Part of a small language model's weights.
Size: 25 layers, width 384.
MLP neurons of a small language model. Each row is named by its layer, matrix (gate and up: input weights) and neuron, and shows model dimensions 0-63. Each number is 128 + 24 x the weight over its row's rms, rounded and kept within 0 to 255. A neuron's up and down rows have the sign that makes its largest values positive.
After each neuron's rows, "fires after" lists the tokens most often just before its 100 highest values on Wikipedia text that the model never trained on.

L5.gate121 [105 168 108  99 136 141 167 119 126 148 133 137 139 123 147 113 108 103 143  92 144 128 110 123  87 195 126 136 131  92 144 129 160 121 141 125 118  91 134 155 107  74  83 120 144 129 142 149 110 104 115 107 128 169 119 181 152 130 132 147 165 146 140 135]
L5.up121 [130 152  74 158 117 150 118 127 164 127  83 118 151  97 122 131 149 125 123 116 138  97 109 145 106 141 116 130  90 114 123 118 130 114 124 101 142 115 147 161 118 116  57 132 199 101 117 163 136 113 148 103 149 157  83 115 129 167 101 144 122 166 148 175]
fires after: " ", " (", "-", ".", " re"

L5.gate796 [152 122 121 126 140 128 135 132 139 121 116 114 109 112 148 162  83  99  72 121 164 167 133 124 158 142  90  61 108 109 137 111 166 124  92 129 149 101 117 120 135 148 108 111 108 111 190 109 152 127 131 146 115  92 109 111 122 141 102 126 157 138 137 134]
L5.up796 [143 118  99  95 125 145 106  56 159 127  95  98 115  98 107 177 137 141 142  98 158 130 127 129 122 108 123 103 113 128 116 152 146 114  88 153 161 117 124 120  79 138 137 100  79 123 151 100 182 142 163 151 129 124  89 148 112 103 114 146 112 153 154 131]
fires after: " ", "-", " re"

L7.gate392 [115 108 138 126  91 120 112 142 137 109 119 122 136 170 141 118 149 155 131 105 178 120 132 109 119 147 145 128 115 100 106 107 150 114 131 138 144 130 109 105 159 142 132 155 150 135 135 138 151 120 141 103 152 172 192 121 127 109 152 194 109 120 141 109]
L7.up392 [134 106 151 131 117 149 124 121  78 164 154  80 102 123 140 121 101 159 122 130 115 134 155  92  87 128 136 108 143 150 126  62 145 165 130 101 141 103 131 134 123 171 152 115 127 110 140 154 135 120 127  60 125 112 119 153 134 115  77 133 108 100 171 131]
fires after: "o", " W", " ", "w", "app", "ro"

L5.gate76 [ 99 123 146  98 183 132 144 116 138 123 145  95 143 149 151 103 133 122 133 132  84 149 168 124 168 160  98 106 111 137 140  52 158 122 131 124 151 142 102 118 130 128  98 130 134 146 145 133 156 168 125  94 116 141 156 115 136 132  99 181 148 149 112 133]
L5.up76 [112 125 106 124 177 122 160  73 113 154 108 117 123  94 152  69 144 151 101 110 132 137 154 128 172 125 107 126 101 125 150 106 119 172 125 149  93 126  98 129 143 105 140  95 158 129  92 130 130 107 161  86 124 142 144 105 123 103 102 148 163 103  68 107]
fires after: " st", " St", " in", " ", "c"

L5.gate729 [123 120 159  96 116 137 100 131 136 137 182 126 147 152 129  95 142 157 117 144 140 106 101 130 129 128 182 123 128 147 100 113 130 146 125 161 123 121 152 119 119 137 141 149 139 119  95 154 110 150 133 118 133 165 110 136 184 107 106 155 147  89 162  53]
L5.up729 [152 147 105 182 151 135 111 139 126 106 135 133 187 130  90  92 147  99 152 194 153 156 107 164 169 143 121 117 141 139 116 150  91 172 102 149 139 105 158 111 154 120 104 154 132 147 104 109 130 139 129 112 116  77 105 118 199 100  95 155 110 134 113 129]
fires after: "n", " con", " sign", "vi", "or", "und"

L19.gate228 [141 129  72 150 122 131 127 167 131 151  88 149 159 132  88 182 124 123  61 119 114 153 108 130 134  68 123 108 141 137 131 117 155 121 157 110 102 135 101  99 100 144 147 117 121 119 152 147 138 113 101 122 103 145 151 160 156 100 137 132 137 147 162 107]
L19.up228 [144 130 126 119 122 110  99 175 150 124  94 119 117 116 139 169  83 130 116 149 166 146 141 115 136 129 131 180 100 132 136 111 120 147 134 109 111 146 124  99 100 139  96 115 149  81 117 165 133 113 117 128 110 150 147 154 144 125 126 105 135 122 131 112]
fires after: " ", "\n", "T", "-", " pro"

L7.gate279 [123 100 159 148 145 146 122 109 153 167 132 136 135 127 109 155 137 103 145 161 140 134 116 120 104 106 150 149 122 115 166 139 125  99  93 154 127 130 135 122 147 119 145 131 156 149 138 136 162 169 102 128  88 115 118  84 141 135 113 173 154 131 123 121]
L7.up279 [149 113  97 153 111 128 124  77 130 145 154 135 129 109 130 146 149 104 152 105  92 154 142 129 104 107 151 115 130 104 170 115 130 111 138 127  96 179 127  92  95  86 116 162 105 122  89 156 112 136  92 114 106 128 113 121 129 133 140 147 154 134 144 123]
fires after: " ", "ro", "-", "im", " (", "m"

L5.gate674 [154 160 176 101 129 186 119 152 131 123 114 165 149 132 147 158 111 135 126 108 124 156 107 130 166 123 124 131  95  64 162  81 118  95 107 110 126 155 171 181 150  99  85 113 132 124 101  76 160 136  93  86 120 121 127 127 113 137 108 123 139 132 136 121]
L5.up674 [126 152 123 147 147 126 135  98 108 124 140 139 152  81 104 136 156 126 139 113 150 130 134 143  74 143 152 150 123  91 139 148 130 136 133  87 133 118 141  85 104 106 116 114 172 152 115 173  86 130 133  73 123  91 103 128 147 150 122 143 142 123 171 150]
fires after: " (", " ", " \"", "-", "[", "/"

L7.gate943 [151  75 123 119  96 103 101 171  90  95 144 104 109 118 163 115 103 121 101 112 126 120 119 126 153 110 136 158 137 105 136  66 133 155 133 148 110 134 147 161 159 145 138 106 167  78 125 141 131 114 102 139 163 143 139 106 142 103 112 127 113 104 118 106]
L7.up943 [147 128 112 113 115 113 116  97 134  92 142 125  82 137 127 115  92 116 121 116 143 107 133  82 143 110 109 168 134 108 124 147 154 136 104 142 127 123 105 152 119 122 127 131 113  59 159 169 102 135 112 125 190  94 130 138 157 127 110 113 126 161  88 130]
fires after: "\n", ".", "th", "A", " S"

L5.gate934 [143 145 120 154 121 112 119 128 147 119 150 127 131 116 162 158 117 133 158 135  86 141 100 124 117 155 109 157  99 121 130  79 142 140 146  92 155 133 169 109 147 132  95 157 117 158 106  91  95 117  78 127 133 169 133 137 179 138  91 127 149 107 141 113]
L5.up934 [126 152 144 166  78 115  74 112 117 103 151 143 149 111 149 161 127 174 110 148 139 128 129 134 134 112 109 165  78 141 134 116 110 139 137 111 145 132 155 126 181 156  99 108  93 169 114 120  91 156  85 123 147 149 119 132 166 174 129 134 132  77 122  94]
fires after: ",", ".", "ha", "u", "la"

L14.gate722 [140 150 153  69 126  97 133 138 107 130 100 130 108 158 124 113 137 118 135 135 134  93 121 108 134 107 115  79 123 155 165 123 138 115 166 125 149 111 119 148 101 139 174 131 125  71 128 171 122 153 123 111 155 114 134 138 107 131 151 114 170 112 118 122]
L14.up722 [128  71 125 140  99  93 142 138 149 107 169 181 101 128 175 107 141 134  77 106 153 135 147 124 148 143 115 138 132 161 154  85 107  90 116  88 121 132 137 119 156 130 113 160 114 136 113 145  93 142 138 117 136 149 129 162  75 104 108 137 141 121 121 125]
fires after: "s", " S", "men", " Ar"

L7.gate318 [140  88 150 131 127 133 175 122 102  78 131 134 164 129 159 106  89 143 146 129  95 143 126 146 131 114 132 111 118 132 130 112 127  84 109 124  92 137 128  88 121 117 118  69 129 109  82 103 163 105 120 144 127 140 130 130 105 113 107 143 160 164 127  98]
L7.up318 [137 141 128 149 162 153 140 139 141 142 144 111 101 135 113 163  94 135  86 112 167  89 144 102 149 121 126  96 136 107 164 130 155 137 137 123 138 168 123 139 127 113  82 161 176 151 128  80 158 153 120 127  97 157 117 134 135 114 156 138 138 129 181 107]
fires after: " b", " g", " C", " G", " c", "C"

L5.gate457 [118 134 124 189 142 141 133 148 135 148 127 145 100  64  94 138  92 141  72 120 100 134  96 128 113 149 131 116 137 115 111 164 142 133 117 145 132  93 149  95 159 132 104  91 140 140 118 146 135 136 121  99 121 136 160 111 111 168 139 130 115 106 135 122]
L5.up457 [116 134 139 135 126 154 156 159 130 147 113 150 116 110  90 148 119 125 112 144 127 152 132 105  99 129 155 157 129 138 113 156 162 126 114 143 113 108 129  95 100 128 160 155 125 146 162 132  96 122 118  98 135 153 133 121 114 140  91 106 110 101 150 118]
fires after: "A", "B", ".", " in", " of"

L7.gate329 [158 143 140 110 121 162 175 163 111 125 136 145 131  88  73 136 106 112 177 134 167 149 123 111 142 122 103 147 149 109 119 121 110 108 116  87 151 168 160 122 121 121 125 136 122 135  95 110 123 130  92  98 161 105 137 151  97 155 107  97  59 109 110 116]
L7.up329 [ 98 129  96 121 118 157 158 152 113 134 149 121 104 109 111  88 119 100 116 120 162  99 179 144  89 139 121 170 125 104 153 139  95  98 122 127  81 154 127 142 142 170 159 115 130 116 125  97  99 151 116 154 159 136 147  88 141 139 131 139  84 142  65 141]
fires after: "e", " p", " Pe", " list", " We", " sp"

L7.gate970 [127  80 140 147  85  64 122 158 132 108 114 141 142 116 113 102 104 155  95  93  58 135 105 156 140 169 174 148  85 125 143 112  94 152 114 130 127 102 113 116 177 137 108 110 151 149 105 100 114 165 116 140 132 171 140 147 144 145 100 103 116 107 128  82]
L7.up970 [119 119 164 136 134 102 147 115  99  99  94  95 122 163  35 148 166 138 146 143  86 117 135  94 137 112 106 114  75 144 112 142 134 164 142 145 148 121 136 144 113  95 156 142 101 158 148 172 124 187 105 146 106 113 107 131 112 129 122 131 154 138  93 112]
fires after: "."

L5.gate115 [131 130 117 110 144 108  74 171 115 129  99 146 148 105 103 114 178  64  94 123 126 108  94 126 147  85 124 165 131 104 159 130 108 153 123 142 151 129  99 163 175  97  82 121  57 124 137 126 101 160 134 135 158 133 178 113 100 115  73  94 140 104 100 143]
L5.up115 [161 148 156 100 110 141  86 123 104 141 120 124  88 127 137  93 130 162 141  71 113 129 123 143 153 137 122 150  79 131 185 140 137  85 131 125 145 144 111 146 142 107 133 100 102 148  85 161 132 168 153 166 161  90 158 103 154 172 129 120 139  84 125 123]
fires after: " S", " T", " Pi", "p", "s"

L5.gate902 [162 132 158  97  99 146 141 146 102 123 107 122 123 140 129 101 122 154  75 111 106 144 144 129 104 117 111 101 146  95 141 148 110 108 157  98 126  92 126 144  90 130 120 124 134 117 144 101 119  72 113 106 167  87 112 127 134 132 169 123 121 182 129 132]
L5.up902 [133 147 152 109 139 179 158 182 114  95 138 111 113 147 105  91 180 147 116 128 102  90 163 128  92 145 129  84 125 125 136 135 120 142 157  94 105 139 155 159 109 109 110 137 138 111 130 142 105  89 120 162 190 150 127 130 107 171 175 139 108 135  86  95]
fires after: " re", "our", "ri", "-", "re", "in"

L5.gate302 [137 126 146  92 126 142 118 101 122 132 167 142  78 161 134 111 154 109  93  92 137  95 136 134 128 128 131 136 140 199 174 133 187 115 152 126 172 117 107 142 142 114 145 146 101 124 123 149 134 105 114  93 135 112 147 133 151 172 116 116 155 114  89 100]
L5.up302 [145 164 140 109 112  88 139 100 130 143 105 160  89 118 143 127 117 107 123 122 161 106 139 162 132 115 166 128 125 126 137  84 108 121 124 145 139 159 141  86 169 150 127 141  57 160 105 129 130 115 136 116 109 124 157 153 138 124 122 125 138 148 128 140]
fires after: "s", "S", " S", " Wal"

L14.gate3 [170 122 148 126 103 175 122 175 121 136 116 136 151 113 107  76 136 129 107 136 104 119 144 160 140 103 136 173 126 124 106 134 133  73 132 118 104  85 118 122 136 162 113 138 120 170  80 126 129 147 119 167  91 143 103 153 118 119 122 122 176 186 142 150]
L14.up3 [ 94  94 129 168  70 160 119 120  90 128 117 171 124 141 121 134  82 109 104 131  94 125 192  80 147 114 113 138  94 109 129 134 132 158 119 112 124  94 132 110 127 143 137 162 161 132 147 136 105 124 161 113 104 130  80 166 132 102  95 157 129 126 133 160]
fires after: " in", " of", "'", " out"

L5.gate266 [155 114 167 154 118 121 113 124 121 159 112 137 127 135 142  86 102 133 144 104 149 151 133 107 132 127 143 120 106 151 132  96 143  92 142 132 134 149 127 108 151 191 156 174 127 115  59 152 149 125  97 173 153  97 145 127 111 128 117 155 147 139 114 136]
L5.up266 [160 137 143  98 121 117 125 107 124 162 114 198 136 119 155 101 128 114 107 117 125 124 144 135 123 111 119 128  92 141 111 122 117  84 120 123 168 181 161 121 118 140 144 175 131 112  57 165 146  82 116 151 115 102 149 144 111 137 100 171 179  94 133 149]
fires after: " S", "s", " ", " D", " Ad", "ad"

L5.gate870 [193 159 161 103 118 106 125 131 141 130 115 109 113 102 153 121 148  90  95 136 164 141  95 157 125 105 159 105 132 164  97  91 140 121 132 133 112 109 152 136  97 136 100 111 120 127  95 114 133  96 158 137 112 127 171 131 132 158 106 177 164 143 128 137]
L5.up870 [130 111 135 141 125 119 116 202 150 119 104 129 125 168 149 117 116 137  96 151 138 116 146 167 106 172 168 119 138 120 146 159 135  92 147  79 131 125 112 150 127 133 115 157  88 147 103 117 157  72 117 147 196 137 146 122 119 174  94 149 140 142 124 114]
fires after: " re", " ", "-"

L7.gate852 [100 166 196 127  98 167  93 151 120 128 123  86 126 128 163 113 132  96 116 153 162 141  92 156 101 142 139 116 174 108 126 174 159 123 135  79 153  32 111 126 146 114 137 132 148 107 153 123 109 141 105  80 123 116 123 125 139 113 103 147 178  72 171 115]
L7.up852 [107 152 131 143 140  92 119 153 171 146 147  90 126 152  83 123 139 112 146 137 146 154 131 164  91 103 116  84 157 149 135 131 111 171 136 126 107 120 131 142 109  82 139 118 133  98 110 127 110 149 143 122 141 124 148 107 168 119 131 118 131  87 156 140]
fires after: "c", "tro", "it", "n", "vi", "ver"

L5.gate256 [115 106 119 153 147 112 122 143 108 160 125 149 126  94  98 140 124 120 121 154 132 129  90 101 148  98 149 118  81 127 171 137 160 114 112 164 121 104 112 128 138 118 115 117 109 174 172 106 143 118  86 144 120  77 131 132 140 174 140 123 127 100 197 146]
L5.up256 [125 126 136 139  81 125 113 135 140 157  84 114 158 159 120 126 169 153 141 180 164 128  89  88 195 127 137 167  99 154 164 155 116 161 132 152 104 131 128 118 147 167 130 142 105 121  91 164 103 138 122  95 137 141 151 112 117 138 105 176 168 116 154 123]
fires after: "-", " re", " ", "U", " \""

L15.gate464 [111 147 132  98 126 150 159  72 151  84 126 111 126 130 104 164 164 130 136 127  87  87  73 128 135 170 136 117 166 119 140 168 142 129 123  80 127  86 106 149 108  64 105 132 147 142 132 134 142 137 121 149 141 103 113 145 132  81 112 133 128 112 155 103]
L15.up464 [193  88 122  98 108 105 109 129 111 110 124 119 137 124 145 148 138 139 140  94 106 112 134 141 143 141  91 152 125 108 171 132 114 122 146 137 156  95 136 136 134 143  83 109  93 124 104 110 165 176  99 125 144 116 115 165 134 113 143 119 113 125 124  87]
fires after: "\n", " c"

L14.gate782 [119 100 118 180 126 174 108 118 154  61 103 163 136 157  95 173 127 190 177 119 145  68 115 122 138 145 149 114 143 116 102 150 130 138 136 130  91 123 155 115 187 120 106 129 158 112 152 180 129 132  69 148 131  93 125  83 126  78  86 112 170 140 122 106]
L14.up782 [154 121 136  81 142 106 126 135  82 120 132 137 162 106 142 129 126  69 135 149 113  81 134  68 150 149 132 110 160 147 136  98 134 159 111  98 166  79 116 161 113 109 117 103 121 144 140 150 119 159  67  79 111 128 183 135 153  88 103 113 123 124 107  91]
fires after: "\n", "us"

L5.gate221 [156 128 168 106 100 135 125 146 149 105 123 117 162  95 112 146 114  86 107  91 135 113 111 114 126 131 100 123 100  82 120 116 157 128 132  66 148 121 134 115  85 144 120 154  79  99 134  65 146 131 118 119 143 129 101 103 156 160 105 131 151 155 166 137]
L5.up221 [137 137 150 137 121 154 115 107 106 125 129 163 137 103  97 101 147 116 117 129  92  93 167 130 146 121 113 143 158 136 119 172 125 159 141 126 127 150 120 138 102 173 140 102 166 137 111 143 150  89 169  89 145 111 108 127 168  95 120 154 114 160 153 119]
fires after: " ", "-", " co"

L13.gate275 [ 95 103 111 106 140 157 155  93  71 122 129 157 164 122  99 150 123 103 122 105  75 154 146  99 115  88 134 124 140 109 129 114 105 115 155  95 116 103 161 104 128  89  68 100 138 161  91 160 105 132 119 144 131 138 120 181 105 100 124 164 101 123 129 116]
L13.up275 [141 130 159 140 128 126 142 100 152  86 122  90 156 112 118 131  86 121  90  90 110 102 118 139 145 121 138 163 103 159 124  82 126 134 135 146 124 152 124 135 140 115 134 136 128 176 104 113 136 153 112 142 133 133 136 152 150 118 126 157 147 121 136 136]
fires after: "==", " ==", "===", "s", "\n"

L15.gate60 [141 133 107 128 120 122 115 165 112 157 176 130 151 111 128 124 111 133 122 139  83 119 137 114 115 107 126 120 154 117  81  90 152 140 167 135 136  88 124 121  82 133 145 124 128 159  98 163  96 133 138 130 123  64 108 104 134 101  95 133 167 126  99 180]
L15.up60 [110 121 140 172 147  87  95 139  79 148 137 126 142  98  87 118  68 130 129 132 146 138 153 107 132 122 171 133 129 158 115 110  99 136 127  93 142 131 118 119  90 101  99 146  95 157  68 106 111  80 131 111  87  94 113 129 164 119  79 145 152 136 124 148]
fires after: "'", " as", " of", " one", "s", " the"

L5.gate442 [109 109 102 178 143 124 133 128 102  93 126 112 163 132 131 119  92 105 104 101 116 147 102 140 147 125  91 175 161  86 108 164 110 134 145 147  97 146 124 132 176 163 139 135  97 119 122 125 133 143 118 155  99 134 138 107 113 120 100  89 139 127 111 125]
L5.up442 [106 131 151 139 155 160 152 137 121 139 146 139 116 145 147 175 143 137  93 152 155 164 126 136 143 131 156 144 129  87 153 134  99 147 118 128 141 103 138 133 127 105  58 129 156 146 160 151 133 137 118 149 103 123 144 157 164 149 168 127 150 150 141  93]
fires after: " C", " Al", "C", "H", " H", " Lu"

L5.gate117 [131 183 183 127 115 146  92 174 131 131 125 153 149 141 132 138 149 125 125 103  91 124 153 129 131 101 122 170 133  86 139 162 150 126 171 156 125  83 116 144 169 110  96 177 124 151 135 100  97 127 138 124 182 144 142 162  90 154 153 146 106 110 110 139]
L5.up117 [142 166 177 145 133 150 155 147 107 174 130 146  97 162 129 113 150 115  95 121 143 139 197 122 129 138 156  82 149 129 167 177 165 140 123 102 145 123 168 105 117 164  92 108 141 176 101 131  98 114 116 134 134 162 139 115 143 154 109 151 146 149 129 100]
fires after: "s", "S", "A", " S"

L13.gate8 [125 144 136 117 147 128 162 199 147 134  96 130 139 104 101  68 148 164 107 109 141  83 137 102 115 128 119 111 129 157 116 153 124 127 118  81 118 108  80 119 109 101 165 156 147 144 113  75 115 102 130 148 132 124 154 138 137 121  81 153 140 151 125 121]
L13.up8 [125  89 127  84 154  68 133 151 144 108 158 151 116  99 148 133 154 151 125 107 143 148 132 144 153 141 131 101  96 171 146 112 160  65  78 141 173 149 112 152 117  85  90 113 150 116 129 150 112 134 134 129 144 124 113 137 139 129 154 144 160 149 138  73]
fires after: "-", "n", "s", " Ru", "y", " "

L13.gate829 [126 194 142 123 151 117 166 136 132 145 120 104 130 115 116 158 180  81 118 131 146 141 122 100 152 129 103 113 121 126 145 119 126  99 136 132 135 149 149 115 110 149 146  59 121 128 150 137 128 157 170 107 117 142 139 111 134 139 132 157 105 143 119 135]
L13.up829 [150 122  98  85 107 111 105 108 119 139 130 145 135 145 104 130 119 121 125 127  96 138 140 166 126  89 143 112 145 132 147  84 122 149 143 157 111  95 176 135 121 149 146 109 128 131  78 128 156 134 110  96 141 174 150 152 145  98 103 146 148 124 143 118]
fires after: " in", " with", "cc", "s", " under", " a"

L5.gate246 [168 128 140 105 148 131 121  87 109 107  97 124 125 156  97 105 101 143 122  79 126 119 129 160 169 125 122 122 129  93 148 116 152  94 157 144  88 117 104 135 128 138 126 166 120 115 130 129 144 118  82 125 154 107 112 134 161 134 155 131 102  92  90 146]
L5.up246 [137 144 102 128 116  76 147 142 129 144 138 174 177 125 117 117 136 179 147 140  98 125 122 117 106  74 121 131 143 122 104 109 115  96 139 101 116 118 120 129 166 117 129 166 127 154 126 136 109 152 141 106 104 103 155 110 111 118 109 155 161 142 119 172]
fires after: " ", " (", "T", "s", " S"

L5.gate449 [ 95 183 110 116 145 133 121  77 146 145 153 112 160 124 126 111 113 121 158 117 113 165  99 162 138 119 126 146 119 130 131 183 121 122 135 119 117 135  91 113 104 117 123 147 106 153 112 117 161 122 146 145 142 145 107 122  79 110 132 144 113 126 128 128]
L5.up449 [146 152 142  92 130 130  82  95 145 126 154 131 156 118 104 135 118 116 169 120 145 164  75 174 143 108 117 140 113 114 136 169 165 150 129 137 111 132 104 111 130 125 117 162  88 147 110 120 153 159 140 124 145 132 118 117  89 109 123 149 159 105 132 133]
fires after: ".", ",", "s", "l", "\n", "mb"

L7.gate489 [ 98 150 163 115 146 127 141 141 122 111 133  61 139 123 176 126 110  94 161  99 124 102  82 107 163 115 116 179 123 121 141 132 129 116  68 161  87 138 139 149 129 122 142 124 152 118  65 106 151 121 113 126 152 124 149 169 134 101 170 118  91 150 148 161]
L7.up489 [132 162 144  91 139 122 137 158 146 159 121 132 113 100 105 131  67 108 144 111 121 133 115 137 175 159 137 153 130 121 110 118 144  99  90 110  63 158 146 124 151 155 121 108  83 123 117  96 180 115 158 125 140 145 114 129 119 125  96 140 139 158 124 148]
fires after: "ar", " ca", " Ne", "th", " Pe"

L5.gate379 [ 89 133 148 155 132  89 124 110 143 101 101 134 116  95 116 184 125 115 105 162 171 147 127 109 131 101 100  95  93 101 165 164 133 130  90 124 181 138 136 122 124 120  70 159 156 133 194 129 144  77 143 147 165 128  89 124 118 115 129 154 109 142 123 144]
L5.up379 [140 138 136 135 103 106 141 126 121 109 124 106 121 115 105  99 104  99 145 157 137 123 125 140 149  94 134 124 172 176 158 115 127 124 125 116 128 136 102 144 135 170 105 169 106 118 128 110 131 174 131 209 139  90 126 135 109 101 100 152 108 133  87 117]
fires after: " ", " w", " sub", "S", "/", "-"

L21.gate279 [162 109  95 148 147 145 139 141 157 119 127  73 127 132 136  77 138 115 153  91 151 108  95 163 179 113 151 135 105 118 120 110  90 146 161 132 155 169 159 102 148 101 105 115 115 170 146 153 114  89 118 126 119 118 126  92  69 124 104 139 124 137 100 151]
L21.up279 [112 141  96 141 139 136 137 167 144 130 153 146 109 101 128 113 111 125 124 148 115  83 148 104 164 138 103 142 125 144 146 131 125 152 132 114  93 149 143 124 158 181 139 147 127 135 109 143  73 106 116 141 138 125 114 121 180 129 125 119 158 139 110 110]
fires after: " S", "R", " A", " O", "h"

L5.gate726 [117 156 173 139 135  86 100 150 122 104 116 130 124 130 124 104 126  98  97 136 138 139 170 119 107 121 138  82 143 158 125 106 121 116 127  75 129 107 146 148 142 105 134 166 127 112 134 120  84 115 130  98 102 145 128 118 116 118 129 123 102 186 126 134]
L5.up726 [137 142 119  89 148 143 132 137 127 115 123 139  98 134 116 116 106 192 133 128 142 122 116 131 162 135 157 136 123 108 121 177 131 144 116 158 145 103 105 164  68 122  91 105 169 156 105 108 168 117 115 114 149 173 127 147 163 171 136 205 154 143  99 126]
fires after: "-", " co", " ", " re", "n", " pre"

L21.gate519 [155 130 127 105 106 125 142 123 126 122 127  84 139 120 111 106 141 166 141 166 157 143 101 105 123 121 156 138 107 116 177 123 111 135  96 144 102 133 129 125 162 146  99 170 109 129 107 161 116 167 124 124 130  74 151  96 144 124 113 149 169 130 130 124]
L21.up519 [148 145 134 102 107 126 149 158 155 161 120 183 151 140 100  98 144 118 125 100  79  94 126 108 135 140 101 122 152 134 128 171 142 121  83 107 137  84 160 135 143 111 119 155 150  91 124 146 128 119 153 101 153 109 135 132  90 109 122 107 128 110  69 134]
fires after: " ", " c", "s", " S", "c", "oc"

L7.gate880 [121 118 100 116 147 113 152 105 135 128 103  90 129  77 133 154 164 116 105 121 134 135 135 113 134 101 102 106 151 141 130 127  81 119 135 102 143  62 115 121 121 112 147 134 123 137 126  93 125 146 134 188 139 101 116  57  92 128 100 132 146 112 182 120]
L7.up880 [119 162 136 140 105 172 133  99 107 137 131 174 139 109 120  96 119 144 126 119 159 130 144 161 101 142 120 121 118 115 107 141 111 127 143 153 107 111  96  85 161 141 173 153 133  98 106 103 111 129 156 123 145 160  94 156 101 105 136 122 117 129 175 139]
fires after: " ", " L", " D", "d"

L7.gate75 [119 180 124 139 133 108 101 156 130 112 125 109 129  98 115 153 165 125 118 132 147 160 132 107 137 113 168 129 173 102 150  95 126 111 118 162 128 124 148 153 103  95 158  89 161 113 150  98 145 105 117  85 138 124 130 173 132 127 135 143 157 154 142 110]
L7.up75 [107 167 117 135  86 127 107 141 106  63 123 136 120 109 139 136 143 115 131 107 124 113 137 160 126 140 171 135 135 129  70 111 122 102 125 126 125 121 118 161 185 147 137  87 159 126 109 104 152 137 124  82 142 145 138 137 145 139 116 105  95 131 125  96]
fires after: " in", "ke", " at", "s", "re", "k"

L15.gate530 [152  93 161 162  91 155 109 174 102  92 167 144 152 151 110 137 126 131  80 132 185 150 173 133 119  99  70 119 180 154 103 116 164 145  92 118  88  93 128 123 123 155 176 179 148 159 143 112 148 125 135 140 135 107 138 152 154 142 102 108 105 144 132 128]
L15.up530 [140 107 141  85 162 123 113 134 107 131 139 136 104 106  91 124 104 147 116 140 148 145 171 132 139 124 148 132 116 114 134 145 174 171 117  98 101 146 118 121 134 139 118 103 133 126 122 145 134  85 147  90 179 132 104 139 114  86 115  85 120 130 170 104]
fires after: " ", " re", "app"

L13.gate404 [166 113 169 196 139 162 114  89 135 122 157  99  98 120 130 103 125  96 115 116 157  84 133 105 106  92  89 119 151 142 148 123 120  80 139 133 115  95 114 112 131 156 127 161 167 141 172 121 143 115 106 132 137 157 120 114 123 123 145 162 136 135 108 126]
L13.up404 [121 112 122 152 157 189 116 117 127  99 161 136 104 150 140 103 173 126 145 103 141 121 119 123 125  76 132 118 134 103 151  93 181 133  75 145 137 140 136 135 178 111 154 153 131 144 111 110 110 146 105 118 102 151 131  94 143 101 121 109 110 129 117  83]
fires after: ".", "\""

L7.gate167 [154 170 114 135 107 132 137  99 109 108 116 110 128 146 113 130 126 145 163 142 141 118 131 118 145 119 145  99  94 137 103 119 117 130 106 100 110 112 124  90 136 153 132 169 154 119 125 118 149 122 107 140 107 127 108 141 103 114  75  95 156 134 114 172]
L7.up167 [118 133 140 118 146 131 104 135  77 145 109 197  96 146 123 115 127 150 104 117 105 115 130 127 118 167 125  95 124 135 140 126 156 152 127 166 133 141 120 119 142 100 100 138 116 119 123 144 126 133 149 126 121 122 163 145 122 106 123 128 141 123 144 111]
fires after: "s", " S", "er", " F", "il"

L5.gate668 [110 112 111 123 122 105 140 117 116 133 125 135 137 132 134 141 133  58  92 122  71 155 120 116 146 131  89 101 149 155 128 162 164 116 135 111 136 154 110 145 122 151 148 140 172 112 132 117 124 116 121 105 119  94 104  93 115 163 145 146 151 121 113 143]
L5.up668 [160 140 120  93 129 139 129  83  99 149 131 128 109 127  91 118 169 135 138 144 176  65 122  67 134 129 102 128 118 142 131 123 128 123 153 112 112  99 112 137 171 136 151 124 149 135 113 121 112 134 145  78 145 130  61 154 149 127 118 126 160 105 124 137]
fires after: " st", " se", " lo", " Se", " St"